Part of a small language model's weights.
Size: 16 layers, 21M parameters.
Architecture: LayerNorm before each block, rotary positions, biases, untied embeddings, attention and MLP in parallel, capped logits.
MLP neurons of a small language model. Each row is named by its layer, matrix (up: input weights) and neuron, and shows model dimensions 48-239. Each number is 128 + 24 x the weight over its row's rms, rounded and kept within 0 to 255. Numbers have three digits each.
After each neuron's rows, "fires on" lists the tokens most often at its 100 highest values on Wikipedia text that the model never trained on. A number after a token or word is its count.

L5.up162:104058152119118120179101112148120123177118144127137150088133172158102116132160090131139159114164102134128156138129138147099122101114124126183144146101111145086154130132154133167179149131115124134141135136093135144129178147131171117125126134124122110133102111109154109052113163123121131127169090113120153124142118106141123139110156118096120102140118109142134133153113162177128120116078134161146136173118121132078139172121138124108147122101103168116146114111135125154114104149147148111136121143136118098146104149146123113151138120168143093151117135152133155107143119102154151185
fires on: " (" 44, " in" 25, " \"" 16, " with" 9

L3.up947:137138131131109101131135173116107103140102119161135126141120126110153170113135194113118085127105147138106126129166158123137153128165130136141127150188158137132118128077111181129149158103143097096157140155118097091111144119125149114166183106131113133137122117177112137180132119141132139108152118093147112149094131153141075121100130119125184130093121142114097175153120115126174126146148124142122161115123154073093116143092098114122114123118132153135135098133093118136083128120130138152121132112107141131116121176132116108160116152107153158168171125088107133097137113076148117138
fires on: "ad" 24, "ual" 14, "as" 10, "it" 8, " of" 7, "ath" 5

L6.up85:116144122143139151106131120124079097140108123148115092161157110133073154122129120108111138126176085090108173090180116091145138130130150112134136136144097158068134138151135125110115149125133120159147142117159158148150153157156140117146144108135121119146111153120165154152131123105117129122182150154126107161162130098127128140118148150129107087112123109184136133130120136120132127142109126133135143154125119148133107113187145180136131114147104161134138150147141140151139133115095181144140162140132157102107150103140131072144090131165148162134135099136133127130106111152125104123
fires on: " |" 35, " Bar" 19, "az" 15, "ar" 5, "===" 4, " of" 4

L12.up360:125098114112150139062131094127095116184121087125143163120144155110138127177170133146089175122137140118173108118112138154161089122089120140159137096124155146107160141107102140137157132127103074124173134124135117128115136138096085119129111141121132184091132126120144110134148110134126174119112137154116084137126132087157121092094147119148110148163169119117147115130159117121106161124113166134153147180145118140150126073118152166110117103123115130166124116135115119148106120098162143133162099132103137126124128140073122170108114111111101104100119130107139139089120145153134131143
fires on: " of" 16, " to" 15, " about" 7, " than" 7, "es" 6, "/" 6

L3.up966:115121128122103125104108164098121092139109111162131124114120100126108143108121164110102080138105134135117118118137126126151133110154116113146121160166132133120119120103113154130141160111111086109145126142093083080117127128123111109146157098091122132158112121137131088148128131115118116104129115098135125133100127126131105108092134102118168118098117079118096153134128114133176105147132100118127146127119148101059111131090099128107104102113138153143132101107050122131076075093104123129144109105107130114105106187119117114135125130096147152170156106103104128116140101076118110124
fires on: " a" 17, " of" 8, "as" 8, "ual" 6, " by" 6, " as" 5

L11.up682:130089153123147137154120099126125104156137139174090111125107089132129126067153145087087162126120069142131133136108124130100135115106149148147136105096088107110136136155155136183142116116128143115158134121123116155135108132133168069117105096154181126148106133133157141145128114141123107109126110126107128126126148095156120134078117089088114105097160135108145063164125164145096121105098162096191102160130116155097125124095136159175154144157171103090164114146145134168129114144140152105128136131164114115133118151123114117154135122129154151133112140130132130076120121110115148124
fires on: " m" 28, " \"" 20, "m" 15, " in" 9, " (m" 4

L3.up887:131138126124132145174149153083160141137101133123093122126156078119130142159182153081074117192114119141151134139168083132125120130134135100107113152131127130144112162110099112155119147129137179154142133095170123123164163148144146166143133119116115162153127111181138094116129148150104132155116112164147137133148176142185134140126141158145160131139131145205126114123129118173149147107116102142134124095112141116110103102124113150138153118133143158148142185127111158148123136110144141139138128124131121173112154169140166154154134153145167134177142108132158177130134145144123149154
fires on: " des" 15, " a" 14, " an" 11, " /" 8, "us" 6, "as" 5

L10.up226:142095100135181148143136113141137105105153108110118106116140157190060145151156127173127144110156138145123166125138124107167137135105124173105113129103128142146173162145092098123158125124130123110130075121130144127118161151144106104107164099127161141125132136122137108132135140104097149138150133134140128112156161149123108131108142146079142114169147107102127185157132175167108131187138146098097099121142127114073156123126116127096111118095071154143141144128087153161128128151128121146124109147113118124136090124122114125126089143119074143160142153084140103155121102105114125134
fires on: "\n" 95, " |" 5

L5.up883:153122120138122148126145099122131110128134101148091102160158176149082109126171168108076094159116110137166127147111068128086144125117138124156128153154112117148095125147119148157089143130123141124104112113106140128143149104126128127151111148124118167122134138127158134093118140181104148141134114151082127115106130132153106125119146161137156132113131158161144119130131127121124104151094100114126142150105137102097139141086157128150110116157119123130111147091153160136186114145131124150148129103118130216099114161121138099130171114137133103123157172120113117116111131164130153108
fires on: " a" 18, " an" 14, " =" 11, "G" 11, "ri" 6, " ==" 6

L3.up631:110138115130127103118121159140102114129120113156115140157117125102157128129153180121136134124096112119120123181144147123147141130144115138159108151161131142141125118080074166105142151124149077111153119191119109113091123107143133137151158118113116117144087116168088169167118113122135127112138114095136101130083109129158080099111139106148160137106140129123101168153115112156180138158149112141152148102128146095116122146092105129178123113119113158119104110118098093124120143145158142166137103119099131141100118156158108134144144151130149143149151146084116133098138143197147107121
fires on: " Az" 20, "el" 13, "ad" 8, "ual" 7, "as" 4, "til" 4

L10.up156:122084133131171169093095102112105132149146128161135142125124153168125156152156132138118144108107109145100120143125117137137124129086122143140095129130136142099129146140111110126165142150132115118103085123115096137104121139153119085124136120131104143133102113154127123169083092108094122098128153121146116120162139141120107110126141131094104093152135123098122150163136193157078134149124168131091070158137136174080166092134132147123147081109136104127149087146106106173167139110083105125137061170131151094129064158128114150148091102137149110137114154100121119127155118096123131133
fires on: "\n" 79, " |" 21

L11.up844:116140121112159144096125104150185139105139124167105122077126111148181115119116125143125150110139141162129121150134134150110128074182119139128088146150108113145134132142131142152160122127104142137131095130113142109107112131167114101126102163123157140140123164102097135159123131095156141073128090119114111077122071143140103168113128098100150124150161135140127112191112119133148120115104136100181083173117148110122120115177099163132114112068174130097175151139177133158100119106122096113132124148121119133113119134135096118137091148120116121142136146159133106109137138135123102171
fires on: " m" 46, " M" 16, " (M" 8, " are" 7, " am" 5, " (m" 4

L3.up899:132122111120099107126096163101162122134123127158153117149097145102136121145159216113134143124095135127119119110115174121148152141142134120130125148122147117116127137107088172120119149114142146120144133126131080119110160095130120168171167116109106156155112131160125120164127129131121142133156094129144120135101118155164147091116131119165146145125137172138123156135133111144163126151121131152142154098100153078084121122118124126108116098134127164106088137143103127133111086133108156143135111111121142145125108180120120104121136155124158131153165182072129136073099138118175115110
fires on: "ing" 19, "al" 14, "ual" 8, " as" 8, " Top" 5, "as" 5

L5.up757:054139124148153141095144112094098103142128125119165166149126096122150159168130131155121080124159094152170135117088174130124126088126106127090141147118135092133149139154116108157142160142121145175103098142113124155102124160116138074113114099100142110146109153094143159108156165096118173145130132128109140165107140174125113099113125126105166082116157135157107094149107126139099110117125082158161124075128136133117109124137107120126139131087170148123080172074195083101128088118143148136104109146164185137146130125135130113102161138106169132135154141082111148127123111129126101157
fires on: " tra" 25, "ounc" 7, " age" 6, "pr" 5, " stat" 5, " household" 4

L7.up269:098087098138127115066121119136106111147139133129136124129090147144142115109133137141089136121157147142127158168130116162110133100090143134134120150079083184126153163133145188158139155157105130124167133104095113147142160091134140127147123136110118120131108142061130109149084145162153176120182117165124095098156154146140123127077139120102126161134148190139107138126130104129066166119144107162155128110109118142130167163122143146138127134137106158092135144092171114123184123128182152134103158176124119153162120121155112139120123144125127146144131131149132163112132163163139183153
fires on: " have" 24, "\n " 19, ":" 8, " ad" 6, "ed" 5, " get" 4

L6.up451:126163156148138151131140128110120101144112093147122112111150143142106149144121170157121128136103080103135153200191114120122142114135146153136117167140110147091130148148169113141135148113155115114137160108135104150146139135128123142154156115164121121143129167140149139150121161110134140137162168141181124158147143108154139146127132142136148116118152102152127141149120148139135150151158143156119145173124120137143130137165135153122138160152118137164131135128153150146122192150138173142147189141126116150144148131178155116131139129147160139128124121112118154174173118211138185129
fires on: " |" 27, " Az" 16, "=" 10, " =" 10, "amb" 5, " syn" 4

L3.up404:147126134121133127128146139074127128117133137143125117160108136096130136147190193102119131108108111118128108129161089123150152153148131116119129145111122136142137119118070115136123136106156143149149142103143098115147156101117115176148150145137105136141129141113146087157134139147129142188143113138153113109091117140166128096137112117134132156147127193178123117120136119113194135143118095109130152118077138088115139145133109155126140141156119155100094158164129125123124140144101187149129127102128091165135138145161133085135135109155156128108180160114123107117139118131135135113
fires on: " as" 20, "in" 16, "op" 9, "as" 8, " of" 6, "oul" 6

L10.up770:132062109126177120092149097152110134111106152133099154116100156155128144121113107162061190107177130161108076108132130138144130129095143132165105142133143153104184113119126180096134134165090072156145114135129138128143155083105090136109114173128141104118123099122133131105123128118094149102141126090128104138133136095128112101125118126135175160119169122181105108142088115121143097103130129121142110169138127129109124120122168145149098093107114151148108127150150080172126111112148119115114090119119146133123138159114103155135109113140143129158146164124142170108112146143095150114
fires on: " over" 15, " in" 12, " or" 11, " than" 9, " about" 8, " to" 8

L7.up839:083100083147138124084100111150131134136129107160151139102104129158096133136155117124158126135172079132105087112129136172133084080121153132151101137150117165076167135200136130164139139181069135125132110148115107122134152109120141090113119096136135139111119114141130129119114154137130143099157140137162156126151142155138107160115145121116112125140119122188120116152138139121095135144100112128129119168121078194084146126087119137145135097099115136105164118101132109129132110139163169140138107183123152104141095126079098140138140124126152120121144143090139139116155148136141145156
fires on: "\n" 70, " \"" 9, " un" 6

L7.up449:131130123083132138116063100085115121173109120094139109133127154144153124142145123140145128119149134162110132153137115186115115078084134148080135113152126128137120153175119148163125112114113103142106096141113162094159112103155111105144161090137107132137126155155131109126137164097142178129139113119151151114100100143125131172141116072176118146120123100127119110153107150141133111099150108105105109133172144151115127114122170172123129133140128162111150161148117123152113076113171144102165081143146140171140103120110104183145145072050143105115115135159109121102131109129146128133
fires on: " per" 24, "-d" 11, "l" 10, "-c" 7, "-l" 7, " than" 5

L3.up277:135114140122133127146137156109150120124105114153147109144131131117131175122143194087116090137115142127123113109133138134129149139174132107128121163150134122127115127097129148131131137106119121126137162129116079123136125104125111129156148103121129163139116130206119121127146122142117131124174119151130102125058113158152079110091136123110154129118115176144114129119113111145208132154108107105150140107116147096098129132113109153110109123124140149138167118146088151122100086111129131153133128122116130128140118180147129092126116135114137141171153121109120132115131117015133111133
fires on: " a" 19, " of" 10, "ad" 9, "op" 8, "as" 8, " become" 6

L6.up363:105084138140160127104122100079123111125139094159169119111123122147128145109183117120161127111134114110148163130144140153148121112106125166136083130126140109124148176117111162125158142131160131091128054134096094128086122140115114090101115135111139117134125153125133145139149133111103144108096149110122169154169122193141120128155139129115122083146117107109164150163148139183142137170135164121109084145162108156104180114089114120127128110113142130146179092143128140125115119133135119149151094157121148123164059121144155152145117080166089124166174150069164109133132112119123113133
fires on: "\n" 85, " |" 7, "." 6

L6.up608:125163124141143153084125135124080075163124131127099124103159117157121094121098097150138106130174118129111136134153120112115113087097159117143118132124080162064154164137138126121129178113133109155148139079152134129118119153146130130153151116136113100114131138080097140095121143118123136112123158118145111142156110126129165129109133126147135113119159052176115102138119142111121125153138166151105142178101127140137118113128152135183143141116111119129121142120151160133130186126126184168127152135110120120143147068177115141136099141155145139150115058130112094130118135221120123148
fires on: " |" 79, ":" 7

L10.up31:137102111115187175145134113155154105145109119164167099146140101144173151096140129125108137119144100142105139126107159125110135138115094149150123155191141181107145171136112121154148132142110095104132092120102080136122133090115120056073167101123160121129117077146111129133157142098158120119116150134159142143162121160143131141119163144093120092131135092141144146160138140150145113114148115106119098093135159142108135078110120112141080095142116138171170103149104145115138141135107130130153142174147145109135089133144117096146098087144132098128128159078146079142109134117117142143
fires on: "\n" 73, " |" 13, "es" 4

L6.up1016:104124100118151113149102136128104125143144120130124139107181161177130119158179102143166100132120126138131112134165168123130101087127138145157119093130167065129153114151122162114090135131119107108107086129111069140159140147136144089134106108115134113109128164082102126139141136160119138128145127158133122124117145152111137118138163149124130103164135049171101119148093107169155130127121154143130125143113132155123143133080163134130135080122112108090127139180081131158132104109114100121120157132103141145159127130120106170126117115126093131158187134113121130123121122122106125110
fires on: " ==" 35, " Dec" 13, "Un" 11, " vir" 5, "while" 4

L7.up978:075105142140149147132139162155146137161189177148136175105147141138160119143152123162156133131159102151124146128152113187136161127144160155133123148132124166129165147145141149161139172164124128149186149117143156149126145155144146173158159122135143131126121135129144116166122148160128148130147146147155133127162144163143157139110151127121146159150168141150107123154143169163145139160165135150127112133135137146148159147140144151153153161144128120123144132106183135141128116113203157138124155183128121157166126127154134167143136148117126120169139134160170132131156162196131139160
fires on: "\n " 26, "om" 13, ":" 7, "ated" 5, "ed" 4, " released" 4

L7.up125:110067135152168110108102121119118085151147114168179142121126135142135140107182107121132138082125132107139174128123115146148117106125108145104084125138123121117142186106120169115163132152173154107148071140099102136089129142156148092090151126135139107151115124125128129142149119120117139121118158107133161127160120180149127115130157144159125080124132122101177149174120134164140140148135164138105073135111111142076183126116129130128125150103157117145167094156125159137150105144144140151154098152119159130151081136134136127132088070155091146154157149093155114154088102135118117126
fires on: "\n" 89, " |" 5, "." 5

L7.up586:098115176143131125127090162138151133121158171171128153111096132130165133129132111140120167132140144141128136106091138152121137150133167167173132124144131175169166131161136124179120148149106110089166166108121139131101142107101110148134166128137143171118134100142162126131116180147118145121127104135154146093151127128181152146123134109139126152116160065133116141147144167167177144176146143126119123144145119125128162135143156124152137101148170154102120147121138151132134091132132145133118133150099124147165115143143138146133156155111132115158138148149149110132140130169123127144
fires on: " not" 50, "ter" 6, " mot" 5, " ar" 5